config.yaml
n_head: 8
head_dim: 32
vocab_size: 1024
norm: "rmsnorm"
qk_norm: false
bias: "none"
init: "normal"
lr: 0.00125
grad_clip: 1.0
warmup_steps: 591
final_lr_fraction: 0.1
train_tokens: 608800000
MLP neurons of a small language model. Each row is named by its layer, matrix (gate and up: input weights; down: output weights) and neuron, and shows model dimensions 128-255. Each number is 128 + 32 x the weight over its row's rms, rounded and kept within 0 to 255. Numbers have three digits each. A neuron's up and down rows have the sign that makes its largest values positive.
After each neuron's rows, "fires on" lists the tokens most often at its 100 highest values on Wikipedia text that the model never trained on; "fires in" lists the words (lower case) most often at its 100 highest values on Wikipedia text that the model never trained on. A number after a token or word is its count.

L6.gate574:130128169121133114105154124104122120076124124167169124149133122086138112142147132151123098161131102158129136171165085145183098178139181193147120117165203008119139189169138109111051098118125128162136080156116157119072165113122162087168097181143213112168111178094178134086190051100096166090132165127142090136209158164134142151132092077219175072114144100152132163121157128142151119099175
L6.up574:112120108116167193099174175154203108125120092143094184118178127177159108125129138100133156145099109123122187118131111147150123174130089183162157145052182077142119124110145141081140081107104169113121160124052123085096132122076158153104153112099115127065093124160168116074165169124127083101157138119094104140095108120109161096153103125111131150138198132085081130099129134152142124141146
L6.down574:111097090107148088097081143149157156195168078194111117128115155111145152127122077169191131130150078186140083124137108150123105182157124116130123144148126131145102152158102121088121137068128160120122172120083112181082158113073178162146114094112121208116101144149119231145190101125093116107163151171170131167188116143090122102158142096149112107154104148093096069040137078140154110152176
fires on: " of" 47, " the" 26, "'s" 9
fires in: "of" 47, "the" 25, "s" 9

L11.gate954:073135096191150151113135191139123109136089147115089143103128106105184091199178114141166129127096084168136110151123149137103117180043209167162106165119180088055153094161127129114067091150137078133152161101148123107122091182130116110083130191128100178144152191115139117143181108155130134157168133172121160092128122123117173188133188153082127145027118129103133096123143092145124145099135
L11.up954:150136101049126212168157123170099167140110150140192079158128080074100135134129133135091092130172195161137132104158116144132096157162106150136143151134193152157091140118170104120134191111176133107117109094108143090142157139063131088134118155134150124149162151155136137120122162203079161151102122116084139063107043087102180166104115133161078106184151132097146105117175160112075089129167
L11.down954:100108144110164113156141098155093137123120099154081106118133079110156142174130125116137203158105103119129083149113090120094115187039130116167147093095151052130147096138172140138092125128148163156128100105127151142103101091122157107161146140107122199107121127116170106098166093144083138141119161151113147122158134142065141170103164145071096150086167172196192132134132123113122136110133
fires on: " de" 78, " De" 8, "s" 4, "ee" 4
fires in: "de" 21, "death" 11, "development" 8, "develop" 7, "developed" 6

L3.gate505:108177115142131170161070151125101158147142109055138145167162083118135149131087120130123092155086100122158103141099144086168126097197117176189137086115169132147153124103163094113111160193129172046098146149173156163059130131045168088121127108155116105093116116115094123131135152110090104188123116215129112147129147119116097109154101069108154108083079163158130174113082137162097139098110
L3.up505:151145108149174145147080137129152122126126142140143144084160140120145175105118160134109097160055096135132149106101148113151084169103135142120170076130154113080075038165148149186122131136079119137121168119143141130071094143099145181172113167165149114148153102129164123125171135132087113125104125171087173145203151141122161155154107144105115042160139098148137126173138164129062153135115
L3.down505:152106114166132183151092206140158121137159073115142122133154126134178161120072098099072155172145134137133144136141183078145110147128143202144145071146134112138136107106107172180152139123118201152131144118086113162073107131040124134157120130136152149135121108145128140183159157103086150114103079180074154188091089186116099161173089099150103075151067112111126121087114109091129178107085
fires on: " New" 47, " United" 37, " For" 16
fires in: "new" 43, "united" 37, "for" 7

L6.gate602:143164136140136105132109128166126177156122153102144090091117088170166076099135098130120113154125098160181084142174108098103169075161104124116087131129102110110123090136100111087198043098135112130090137115149101106139121146132122145154092143143091131164112091135153157100141108154108103211056150086162112147078127127163083202037148156175144191173096155164153097122181117134065092123160
L6.up602:119119092113142087142112176169144153103150149104137114141113100172154090088101168136140131131075111158200044146148126105133134119143123127111132119142114117101144083153116074096092116134172188127068084203212205129089143099120126165210178177081117100141107080145102169033129093119172144146095160146136189115150130121128125159114127111071126076072131095129139104139111125098093124119178
L6.down602:155149141140076143127162135165109080085161113157090121106155141097153151141129118155086147112158130135111146130118186102045157109143146135133117094101140080107202076112145117104139126122133172139138080141158105153114153104120115106079101102121137148085030117078118125143151087066091174099146103173092071118139119103128159126093109148105144111132110072165139135091162082081086171107104
fires on: "9" 89, "8" 11
fires in: "9" 52, "8" 8, "978" 5, "95" 4, "90" 4

L6.gate885:104118105107162137092172147106188113106143111136108140153099174150167100127100111125164107139117129150162053155195108100128129106135176136155176096120124099140150148040139075118101066168108121153085129119137130145098163091161143081192139181116110119189122130107105084101108087176118134102107118143111105133141120105136133089078119125147131159172160152133119092100147102101143169154156
L6.up885:049140062136148132117085200162159176144121153142099090131152137101127106111088142145121092130117146180168098143122121151119162130147195094083163155115111096091083103084123107124109152161143122115122121160117166136152196151137143142144077131109132043157114168095129125022124094100166117100127117122149116133084150119139108158127096125132120150143114109183040132140154146141129116130092
L6.down885:161131092172207102075130119083133068110152111167114178128102114215150092160138124146118152060096091099093138162142115142127118185141107114154151121170110127128178111132113124137139151132159153135145149126126098149144169112139111143082128133109138168112126118079147103148140120111117123171114154108141119089150131150148151083125136207149089118156101202086145137067127070082096204120113
fires on: "7" 37, "8" 21, "d" 15, "ition" 8, "9" 5
fires in: "7" 23, "8" 12, "d" 6, "9" 5, "addition" 4

L9.gate187:086125137125151129118072128127119077180163133146142099089152118090093129147054078124145114128092068130115048155136057170099133130129132113122098132200195101166099132150110193138100154145109121127124146087143116127136104139104130199136108125119132102127112175081216088095142161109155150144171124155120099065159161075111079102147130045131106149112137153106131169132181139153117140138098
L9.up187:093097132120140126132085171158180142127229113168118145157125067070112089115091185139079119123133180173115105131179154186131164086137096188137171137132123109139156149108166153052126082173101102117095156139118093106128093114111132154116170090105174159103183091123178092150204139158122105134159140142182122092191102165115164163156108107074093136112145107086106140084192132132150125210099
L9.down187:141138144138104177144063110154194166144115133110121152136167144068106123123155118166173128111117198139194109105099135124104199091149197201130109116125100179124125131090107148077161165118099094160137134116114080158117144083160154143102123152143124115119125133114190098182158117119099169126057132161148129143136108146182111121115153134107127113117083131145092105075158146125154124101125
fires on: " of" 39, "ic" 27, "ch" 8, "ated" 7, "n" 6
fires in: "of" 39, "defeated" 7, "particularly" 5

L6.gate950:155051105165165154103089046176143106095137086168123144109078142184096120144146095092147191089181128176105130155172062145107138124114152104062112115125086171127136095108100093089144105158151151110050064139138132134123117175151125132106170187157172106127118142132125105099086146174127119116137101147163098129180127135094139094160095108155140066140108192127107157129144111110115103107165
L6.up950:135139147123069114154138108101175124174165111127123197129117149206179107140152106135103111176166210099151124096136073142116163086078179138140124127093106153110088153110088111114186133105067105149125095192148076112137121154177127128177133108199092105176109152159136205091104098149164153163117158165143134094115144132116132053111123124072089162068107150108178103129089092158152150174159
L6.down950:128131132177079166102115110127134065126175143135129168187133139083129091118099129081070144161114147177172092128169163140117125188126111138090084151079076112166144139136185158104097143127106159100131120146097215138171073212127130116130138114154083100072123129120163137164165153161129155144182042123201101106097176166134113136128157116153184123138103124147075108135080156145137144119147
fires on: " bec" 45, "os" 12, "ct" 7, "In" 6, " app" 6, " not" 5
fires in: "became" 30, "because" 7, "in" 6, "become" 5, "not" 5

L6.gate326:143083154065090155070121065159124150185095074128204143144176126151091149110127129039159123107113100072154110132139170184114150112124152098207112160157100136117123102115107115143170137097098121132160085125128081121090053110129192148093133108107116153139100164161123103163137118064174114192134067156109152155156192129157136140176104178098124154120149170125159119136121076141146104109092
L6.up326:146100128069092132122109208159143157201124083129131116139129154187058094137138078130117131063186182081115149158172148142125137097148155131114070118137095062095095142119124086148094140143071103181142136140132062103132159097106227158150087152135098132117142110119092099129099125117153087123092169146128122166113081099078137111147111136064139112129146118153164081152082150179130149163095
L6.down326:119127149109074184137153129154153146151134059155166101138144198187111141089113092116154081096136175132103172140181114123135069116079141153123155096152099082110119163097119097133092117071170106124154151123152068173126109112099171152132160178112137126136104117153153060104094160122112118132117135147096111113089116098128160135105113110178076188105133075098122164164107157230134072152177
fires on: "overn" 24, " November" 18, "ult" 10, " February" 9, "inist" 9, " January" 7
fires in: "november" 18, "government" 17, "february" 9, "january" 7

L11.gate591:129112192093174108105168125070142181146191108130121098151131048145060081096129139131116142127125117101106147196143134119163095128141103089035097100122212095149136078131097102150119117091104060127149100136114127104080159121149108131102127106121151169147121126106121120140077119105112172173197142198197086092117092158162195136116086135119146099157105129146050196157076149163151085093125
L11.up591:153079100098140199088084111089126148084146155100189160114157082118212133146146106119073084120111137072087121165141079103172072110147106130091115177144107109130150111154133082065108101166151173092084112083141181141155132109165060095097148111121183143085115168146150127124170112164087158117130134126110146073115112153146104107063063123183148146158158092111098040137104149107159123131115
L11.down591:118157163112121126157180076098101105154139120121136133189114133136117185188084129111088193167169153151063114105125117128055110140148118173159112140118118194148050168133119177096125127149117123098105129149138159195166101168089112149100131155148158124129106194129108161124167151124083087142107130092150107158063135155166142135042074081148113186174167128109124110142163116029129103178120
fires on: " to" 31, " not" 14, "ould" 10, "ight" 6, "er" 6, "ust" 5
fires in: "to" 32, "not" 14, "could" 7, "might" 4, "t" 4, "must" 4

L5.gate566:104101161145109065112163124150101152160102117156143136147157188115152088136120158106116095174089108132095118155125097150124106160130079171153107190132194100063160137138157158157169082156090168076155163135096107126157102135185176036114096156104119113144173093100123094077135102093159140170142123144089137204126147147128092144100135116142137101155087168110092200089131123100142158151145
L5.up566:115126098129103064098109100072089138126192105177161134162075090139131111189131097109075165099132138133115173060115106192125140150112098165164126097120141100155119126094109139118151146138137160176145133156136174143113162184138174177135122055114148122085114123117151166198151161116112114168181111161141154089141093118169112155128130096133167160138114148048136105093137206126139124133105
L5.down566:135145111155107134157103118198082106136168117177164118082141110122182139082166073157153110133164171168163158177095131139115168131078103110142114117134141154104107155131105102105142105078172075146117077123146172147130131131121183183133158097114112115160163091119109172127179062125147099114159243160151149116132099065101096126120130140147158088166137137150179096101181081135131175184147
fires on: " he" 91, " He" 8
fires in: "he" 55, "held" 10, "help" 4

L7.gate445:100184141145154136129121141057126135167086112122137166176093150160108109113150108145150157095153127196162105075198176139193022154063215092128154167123114153150068136057148127137049126164147180124118122105141171155091133104160112119162125094084120134098120124152162114179140102124121125181101166127140079093137142077079151125166107179106121139125101117055142075133102104115150118193096
L7.up445:080167217154132079103102131185108132124102112138072177128140087145160100098146111147075045134146162075083158090143097128133102122189089125134126151114111054125150152121136134092120125099165067151098115129056122113153113135141137116177117124132055126143177080048118149080198191212051158146121105119146083163141170098157122136106158134137101168177122168072091084152131180125139091135185
L7.down445:145125112144117164157085132141121099156147105128124137109137144166122181122088148101089146176136154125156117180092158042207111168125187206106087112130189135122137210097104137089071122121076209100134087154124155141132113097150067115086162132135123102127120173158137105161091083149155192088104124137115161073139094078104147156092160096130120159123158077115109143109151084112162141118106
fires on: "y" 30, "n" 22, "se" 19, "ed" 14, "oth" 6
fires in: "they" 26, "then" 22, "these" 19, "both" 6

L9.gate359:162089131144071128134166111093116122175107162048147108195144132185125103073160100116114104126197108118056105047134179180203131140115125142147133159140109115183099139176114160116134124166100103069135114191093105102179074157095173093153114158133180139166121116133043170160126099090105128200081153087083105085121104133122105090116091111195102136126125126140160162142139152106079122125117
L9.up359:113125166133099114145181155142148136082115047096163095112107169165100068128122149158103117215178149157165104126109101143146190116141138147130139123098158166153136169160142228114129144068097150169083210091131112157117143109136149156153167109092140128167149055058112121100140086183144163121125174145132132133090117091105054172088077091169115182151111113092162117111181123199098182118106
L9.down359:114144137126140132173109142126103099082139134094124186116124166140119136119147231114149158176139110126130155149153116059169096127119083051131148204093077090131110083055159160162102076141161113086071118061105170061182141196134132129068130103205094175116085143149118128123147090147086129137134106111096122177175053100075152142140129130139130113092087118130155099181112150110085137104191
fires on: "f" 39, "ir" 22, "y" 4, "ap" 4, "6" 4, "em" 4
fires in: "half" 16, "third" 14, "self" 7, "himself" 5, "shapes" 4, "deaf" 4

L3.gate389:117181161103146156161108161147123138122127098156203109110123084133158068165104137099156086048116176151090128172091120159101085117147119108136135157141076127138118191120108128086059095149131132187100097056151126160150126128073067140150160115170146097130055113085117194163107174137120129160104108129114067109166117106050159154129134072182089148158129146110108134103148107102173132108162
L3.up389:104150195144120085209153153104151204124138063155175154119110089133125110165056093079134077085130161192134137145126078106128095130168090135097124164169109100109165140146124167105107060149108126146126087106083122140175117107097091153157152136136142076141034129110146141188096141096102127114138128139162092175096128062119118098130087066174103131081171172134149110111127109150170117123138
L3.down389:145141202173166142168148133111135157141125120119146101105088106145167109135124117137124092136166158120138096140097091153104111130163146130094114100173118068141137126124102099152097102089113116157150095121167114131099104110080075175129120150109137100106089098086072169156114096108085157060108101155085166166172182149110125135129128082124100139129228118154096142073107100116116062130158
fires on: " be" 53, " bec" 44
fires in: "became" 29, "be" 14, "being" 9, "become" 7, "because" 6, "before" 6

L3.gate472:109113119098128151105193142081100166081145100100202122160165125108130075120117175146126107168120140164109107119071145202132136163139180121106108124123121130129153062129126122129119143149105124079143150099103138172117105102144183129127129096108130133172161107183117146091070123096046109111104104154133105164155168125097110099123169119071106115149105119167128148120095085173125123036150
L3.up472:090206135124164099141095083179084116131140102127071128126112108138162102159059100143076080161178115140163076127130138149117166122130129168139132084138160128071123074149105140107101092154131182174118205059118121119114139109144102110117098182143126099136115154122192091108119143113113156176103110100133163108133134171102166139149148129149148099165130146151090087132167216119128127135192
L3.down472:164147068133119095156096174137111156096092113189097145122154126164133161084127070231115168123160194148176124115149109124103120136149121127163137121110127134091139098064156152131149132094123128167169114178093151146065165160168107117147132182138145141090136124102114165093111122094154148118125148192109137104132100143076214118076151154129118094107123111136136108144188182072122128111151
fires on: "9" 59, "8" 41
fires in: "8" 22, "9" 21, "29" 5, "28" 4

L7.gate724:108174201089122126109087177159122139127109135206154159159138126108140104204129183154176096132154156067118159141096190161120133122158119215173151123179131182076104118162127134071128163164130198100097106109080129065093079158087182082088096180154146169104155120119115110152168064144160115136108123096135106099117102188095164143131131110162161096095115149109187112164109149107133160144125
L7.up724:129097114108120167178065184146091144076133149138071077116125146065094090159126209193106133074131166112108080150148090177114130086169197167111122114155109145108136117099223124150108087111127098117134195141116106139159159127095133192106136120144083068134126130126154171080076156208108174106114145122110138084117127153154078092135165068113120152144076156140179106141144130117174102076105
L7.down724:090124134108140173062104105101115113155135123125093122136156197116097149141086104107095133154127110142110192105135146137201176141119132148177147215087150174136146113127150156030188122075102183160160101069100193112084070044119135158099148151156144133128134082125131069152119172146116145122172151069111137074173141126154104190101121106086187125135128119181158157154138113147129152099138
fires on: " de" 65, "ed" 27
fires in: "de" 33, "named" 18, "debut" 6, "death" 4, "developed" 4

L3.gate125:087133145138165160111151123148160115108087068126155121081176151101142151128157124128138122134075097128153153143120087097080175048085141147117105093134087146101116101129050109118117097142140073153138157121140096100124155136162178042113141165134094189206155109140096162118113078120128100163076155188126086206163124171135159111157092120101170151154116132116107163098125125121124134093136
L3.up125:111129109167180106107143120099153081092119191125198126183201160154060107106090119146167094151089085117186108146136138186142160062128104171175110094068159145129142130072117146131112157103107164112115158151150143116098120133116165072071119135069094119140174126106159146111108109104132142144103140117171134124137149148101113065134109163118161133062105167136046102129095071124082110057172
L3.down125:171129131149142113095139136189175160093111101156163131109192141159109098083151100165115188156147156114155113130159135149133089166139113060192122108100124155179156061113181111081129123161186166135157111128075110129121135093063136134200142155080168148124137148176134124133150122126118105080123120147097168106154122123159114142114116144115105103113117084136116111183180150092112142137118
fires on: "9" 58, "8" 42
fires in: "28" 31, "29" 14, "9" 7, "298" 4, "1929" 4

L13.gate787:136103136082147103077087179200096118131124125131163127120125121067129144140149211132150153125170109143183087137135113072085145138116130161087125087128162106129119166118151092096126169112123146140130120165115136165084082149107119114098116126112172173116177194109116160144151111122077170120117078109227122179113159195125086205192110083136106126127114126129122122126178167103152110061150
L13.up787:161190063126109143130150161126122099110161161161151169069156103127088076101166175073169106129169141079142116121137172101162091114117099119066134101130174099094071135105153109162151074144139117122125123167118166140109120039163050154131113139144067118138156135186166120100102164178128108112146096138145161150193092112108085138127168126167131178127118087151130139090129144119146121108157
L13.down787:134046127058081108180127180135108094162094155149152128082130088171139116092092118138148186084103138132138142096148099137145084167094123149143046127170156140125104169145116111154129146115104174117102132189120132092161142174125163100071102150157099131115166102120127114107082083096124165134112114139147077154128154083077122052129096106152161160130155135146115098070113116105157110138147
fires on: " of" 14, " the" 13, " other" 12, " from" 11, "ap" 9
fires in: "other" 13, "from" 13, "of" 11, "the" 10, "japan" 6, "although" 5

L3.gate672:114066090121119118127059148072140094097163170153147156180147184136131130153139128156125149149110193193139070097105154155105133111111128123128137147117182080108136141151140138163149141123141109128165100108190155192119114134151126069127111144189134120118080113117115094144149152118179107123136133159144126167114074185141170113094105125144103124099086119139084169104109123146212144174117
L3.up672:080115140119095118148076134102113133115184155122121142206133178145161133161160129150127115168117172138147134154121169157065104144111060149122159156098214069150148142157099126153134114124130121125158069161198158194129139172137115076168111123139147114094110128128165120120142144093193174138105160143180123181153087181084171075109122079122109150112128129191081167131125160150183140176095
L3.down672:153117105067078098183090123135136120173175147142137125122127158145155160123149057227098119131122136166145136101083122165092191142106112131143113134099187116115144158096078131108135139173117126148127090134146139141107119160103095086075148127109165140085130110095106159130167128101132106151167130121165089132166115123097155090119128150109098127105175104189110119011141133100178130165110
fires on: " he" 53, " she" 47
fires in: "she" 44, "he" 23, "held" 5

L3.gate290:060159131097109151135080098189103157103124103138127106123141071125206113133112111129120104143151157146108070120162101159162123099179121147114129066121132162055134082175135151094098064194137143160120189053135093132124123100122089108139125185132082112181174088154125119070067137135118140150067129124140092106130144155098149165164142153157080111185128133129084139104153163136103158108183
L3.up290:084146107117172142147180054178159125112121141118107161149092083133140089069087145151152100099179133189131089099118128131156130148157160121110121086122224096063106088128208098153132122149139197111111151171089119145099101104121141109161169188120111098132150067121183110085099162128065131152116157097127121128184161125091103154139106142145073175132124149087129149149145109123169168122150
L3.down290:177127079148061095113190182129127158107126055150133158104153141122095129124121096212107152062116152189151178152180091146122092200106154067158097145139125117172099088066134154167135131108134119185148103159084128146151152165154152140222117146101141153097102151099153142134145150094161122089126160128141141149145125128134130116052112126118148146139120155131178042084154142115092064075104
fires on: "9" 76, "8" 24
fires in: "9" 28, "29" 8, "8" 7, "28" 7, "978" 5

L3.gate657:140113166115108139161078147144132109131180124136150085121163191144110199161164083166136097145142116090142155178157090180147161120127100138132132131133124163129124094126108168110118151160073130099147182080124124162125124137133188178113158084183105124169099128101122151169141154080087062152072051160201138131133161142179061180153159110121094145123152133166120059198132106124098137101161
L3.up657:078089072207081128142124123141180148101146100120191136109111128148064116119197109118112199084124121090193147121113108086093102117117136148098192114122160085102109197127146172163080120077125161143186189167138073147100151147078106138100068145147154190109155108112115158111125098083114122167190119137125140177142130130126118114168133188105103090103119129149068133114089142148135159187089
L3.down657:114069032112186122159128139093093168114118104109150140098153110171215176114088160154078177192153128067125131128090102092058170141124166169112176122174136122090050129166081149166132109094098213136201147137106114142115121089083073120104136128144116065113108104081097111153140119162047157128132162125105118103146167130142106122135125143129127117117114155129177070174116104142096148123099
fires on: " for" 37, "port" 33, " New" 18, "ew" 12
fires in: "for" 34, "new" 17, "airport" 10, "sport" 8, "motorsports" 7

L6.gate257:238094137150131163103137114140119105075146195099125145080106134100149138123176138123111132127096162133165166186109136163084122041099123125117115136111129106115142073147139095073136045098166134101116123178113110136181167132103129156148089079110160154171074161154139162090150176157158089170094166154123114100082130095151044122105100121108100097097111116148148112135147138056117130136147
L6.up257:191149078179107166115128088138128112110085134149066091138126103167171065093116130119108137128105184150128093130112144203158130074112153215146110101127158084096195108134102116085103098146110140083115120125154115173125136107100139153138127146150175098141104178137112148173147191118113143128084101182175126124145162123110099192075109141174146087183116140168145109155101143081112086122141
L6.down257:145119195118120109097184097104108144087118135142076117138125148108105108114170100202135178090161159084158147170099133084103147111133131186149093075142123088144128145104146129132153091110225122120125161107139118108137149124105134105118130071144099117187151138099144179109110195114100125105202180130151116126126102145170143102076094091095126103151086099142127084089133171130135111133112
fires on: "oot" 52, "ild" 30, " record" 12
fires in: "football" 28, "footballer" 14, "children" 8, "child" 8, "record" 6, "recorded" 5

L9.gate888:091098086099145136098149127154142139112106105126165103094110099144157152144137161104103143109135094149167070153106094184176105101112140111106119131153130145149126139103141141095129125121171139107110098046095104120121102144147147088110148124146176156191119179092164167163161047101113194169195119169150130097161187116130084167124115073153113172168131148103201145083171138164113159145122
L9.up888:108130149085148127082178172200145108063147138070124122125119094154134085166076171137087117092099133189147112119114125138091085099145112198131099140088119104091115121098114125089083142130116107118158132113139123086083095094169138127105100149135149139109115148069162130117150100070135144129150118143133087126150123214148112129060145108181111138182142182059124137101152184117086121105118
L9.down888:129139173165134113099167151114157133110192083082141132163142132150084134064141106099127143131107090133113137131169058148077129102130103145167129134097128125130145101178134120109132121118060116125098124158119111151132136072114146118112123112114108133122170140090106096084126101176114138115148085110150172168129121151127060082140143109174125171111120098016080106060173120097114114130070
fires on: "um" 35, " of" 28, "ive" 9, "ix" 7, "b" 5, "g" 4
fires in: "number" 32, "of" 28, "give" 7

L7.gate312:134116102137145194096090142155145135131122137111151130044153074148183154168184122051111134148123115103106170158149154117153167073082167169161108169132109101134130145155138183086181090142126098166158100131076120104157134116171125088067104121166170139120084094177135085095156160138125216126158089152137155109103159103157140128101117142146062140157149111140172185107094115116145111084112
L7.up312:174179111122105219087152154142121157059090116154159124098139126118184119124178179152117120208108159095150139131035101105127084183109156121144180077055114117103111106122125128123202110121114122171102106169122143167178080126120155125108130142179194089098113133158148171145110102099140107087099103143127168144146137147152131143049135115153153142145126154115188136129089174096140141088125
L7.down312:150099081100177171166156098135128139160199167115155088101074181167128159173176068178137151138103106104090163127069079128142094105148138176109102150143081114087157075074159110144113140118074130134137122178097203146099134104173145151134132111141120134107122186108122139148176129109113114057124128197130136149060077171106058150122156153123140092124144154141102153141092119088177130164134
fires on: "ild" 22, " can" 21, " be" 20, "an" 19, "oy" 12
fires in: "can" 20, "be" 20, "children" 11, "child" 10, "change" 8, "royal" 5

L3.gate488:106178144094134128120099126164149124131127133109145125129102095128088094190110096091147094079128179159174160148199115114118175128200149090109127109117112187084198142145025137152145117150159161081051104168143154107067062141152164154159139131112143143131158135108145145099131111121170159140128136169086173114106156134031140160084111138126069119107126186076151121104143119082118175194107
L3.up488:097153126150129172202115162144226107127097146100132173127126116127155126133098123132102132143179154161139129129125101111109159110115135080095129151105112194128148098163047127146187087133178155080064112158131141182078097132107112191152168109141142141138133101156144118145073164152118110108156158127132161122184182112072111110119121128155116162089150198110132168131105093122117199183111
L3.down488:136139101119145091184115121141150136129139104131085105101170146148098158196128118146112124148152188092166122161114129116151209111158128156099150115105113131088169127144065089080190147143086104093072110158098149106091077130139135136084138125121150159074136176077110162155068140131143112095101128146111144073155129133101164142116175086169150131137131106140104119106097119125166152194130
fires on: " bec" 47, " app" 27, " ret" 14, " sec" 9
fires in: "became" 30, "because" 7, "become" 7, "appears" 5, "returned" 4, "appointed" 4

L3.gate411:133148093079121172134115112135122175115123178064110181150107092099104102164146105137145119126179114164136171120116155064126152203142112099148210141088134124109121104139141129143128119093127146122071057166159132166105106109111121154101148203148143116225095098133106096118173119161178122107116072098130125146106144132119111158150081151149079115128142133180188139132137118138119185162121
L3.up411:104165064083113167154122133114183130144158113141116114125200110087113104122099124126084125100150146098153095119088158154155147096122114140121080139123135106123131085152114120118153081137150109122061114110143160140112176134096135171176170114116060091209155117112140149112099154137099146155110089161100150096123128172124105158135106185157102095095098115072159079088074128115113170058093
L3.down411:153117065109144128128145146085125130061131099099078125122127134084166111144118134189071130163113187111123154132069092112142177139134152156162115133128161148128134094156098109131131104107103153151137126137110129103062130096140144147161132138103109106142132093125112145168160130119082139117107094159115170056146168174090069195144112094117133090169090115156159155019113083129096173116107
fires on: " bec" 36, " ass" 35, " during" 14, " des" 9
fires in: "became" 21, "during" 14, "because" 6, "become" 6, "associated" 5

L6.gate789:124122124146152133085076089165078133101143188100100152092064124113150065142133096152126120152171145140206096194142076097142179098150167144186090130159135130126142139153086120185113059194113127097117140107133164178134093132172169067062147147157103062178150126098089115160122132135190125113078145171150159162132195133132109147127156133157132138182108103163132150143154148145135111105137
L6.up789:127129096088161116136134107167109139098118154119144060133121100059132119152102134167138080132162130145187090163098084156105133079157162094081143153160103184073175111159081147146101150115107149136082089128130171168109137083137136126117177091139139109113169127110119117098120164124119114126089085133121154174149164154152077177127134112066155164132133105182066128182121115071065151121121
L6.down789:128161093147137100094101153179059136113129117160147103082155125119191103159116094170061147116202076169143149107119128104102104157157157182110131075090141161100189040060139174137161078153146158196147075150121095181104117160087185145100147139150132100121087123118151132202165119126178068078093089134110167118130101125134150179085093159085087147153120057147156138157170091146110099131093
fires on: "9" 87, " but" 5
fires in: "9" 49, "978" 5, "but" 5, "95" 4, "90" 4

L3.gate336:121145096115121113116155169122212091110175136127146104123047130145157153144105161104136145135133133113190128184164124103137098220092091135123160107152143096086069107136135117153114073154080183121143100180093167107149131108149107089110184136085132090141070087177120076132168118130160171154160125132180128156142160128059128142089159086097181094183193190146163141173132095106070127145156
L3.up336:126124111130108162151123125101110082122147162126151119104080109119133088105065153129056085100123173181145101133179074157060117157136068136122105155181136111051052160139128129121178075155073127160157093110062119138132116167131084151114153130184124118086146162106173094163160141163137138158192077093153112101095086103137132174115112121133170124100139132102088086105172146134113154117110
L3.down336:173149168129146074114120130165098122103157121131128092097150114140137102117153141191085121115164111132185139147137136166128112092109103126175122163092119126159094112138123158142121118129198103203108086123157136142137130136107129149049156093164131160039085093126143134130161091124129115096100147146166119152147083070102146094098159138136164133138147119111148148047183122185112137141175
fires on: " he" 33, "che" 25, "ine" 12, " she" 9, " She" 5, " me" 5
fires in: "he" 26, "she" 10, "manchester" 5, "chrysopsyche" 5, "help" 4

L9.gate772:087105133145137119091145083109111119144140126103129121075179093105111084191064159107163156143125136167097114114109099163131187092161149135156157120122120114142090134112134151120146148084127151131116122120128139147065104079180081102179108106087133112124147162074150112104137099117151140108133089153195127147101139152120142179084125178146133178180098152156123152128177046103104156125045
L9.up772:139142145097087086141152127176158146137127066123059150091095160154153128153142166128105190110164104132108142113080146176098147136132155131125133094134126095130153080116069191086124179084154092147100127108147135166116094173117111181099101146125112135133168140110138116151120140146142148121125133104143182133149170198134123145149149146126104157121060182087077162134126123135116135148115
L9.down772:139167121171117130090159092143104113177141114107137149149099095126147106139140106101106080124124145196127148099097121109079145137062104152097093092127162094121184125134154122128108130168128067175082109143128129168111138167254121199109130158123178135107206079205046084148184110121148130124142147138090153131110166148100132133103116117101110140172138116062099083139106135100101156110123
fires on: "s" 24, "l" 15, "ther" 11, "op" 8, "ro" 8
fires in: "as" 13, "other" 11, "al" 11, "population" 8, "across" 6, "according" 5

L7.gate361:119090154157141128106114122149220156140132108112149102141192053140197168098193124145118064146118130136173181089150120148088093124139163183184144166112133130073174068110116134075136051162102097148017148097105118078104120159138111086097108116150127147156138122146115124070149118127094143103100147097105106132157119140091130073075128194148142147181129100110156097136077151152101177111160
L7.up361:177139146139103105126135116121175095078136134138072147115126116154120099131102193097079183135078112108143083138164184115114103108150137127120200112147098074116110161094125091105141083155102143109201102132091157149079116085079103158156132138152070129104172155135163126091120084122107156144057090101140202110120105119173146144128159091144175180094133099058132150106141101040103180146121
L7.down361:056126125162135110128109110123095121129104104093155064149238168084107151180153127100117078115106146179142162152087118126156093139143140095130112144131121122086066172093127151151095119073086159130104144090142110153108081128127090131149149133140186070098103115125121073100076137104106161111114106136103133102088070122131099132113123078102184130158097210106128089053128114132093114140162
fires on: "e" 46, "se" 19, "any" 15, "ode" 5, "-" 4
fires in: "these" 19, "many" 15, "like" 12, "mode" 5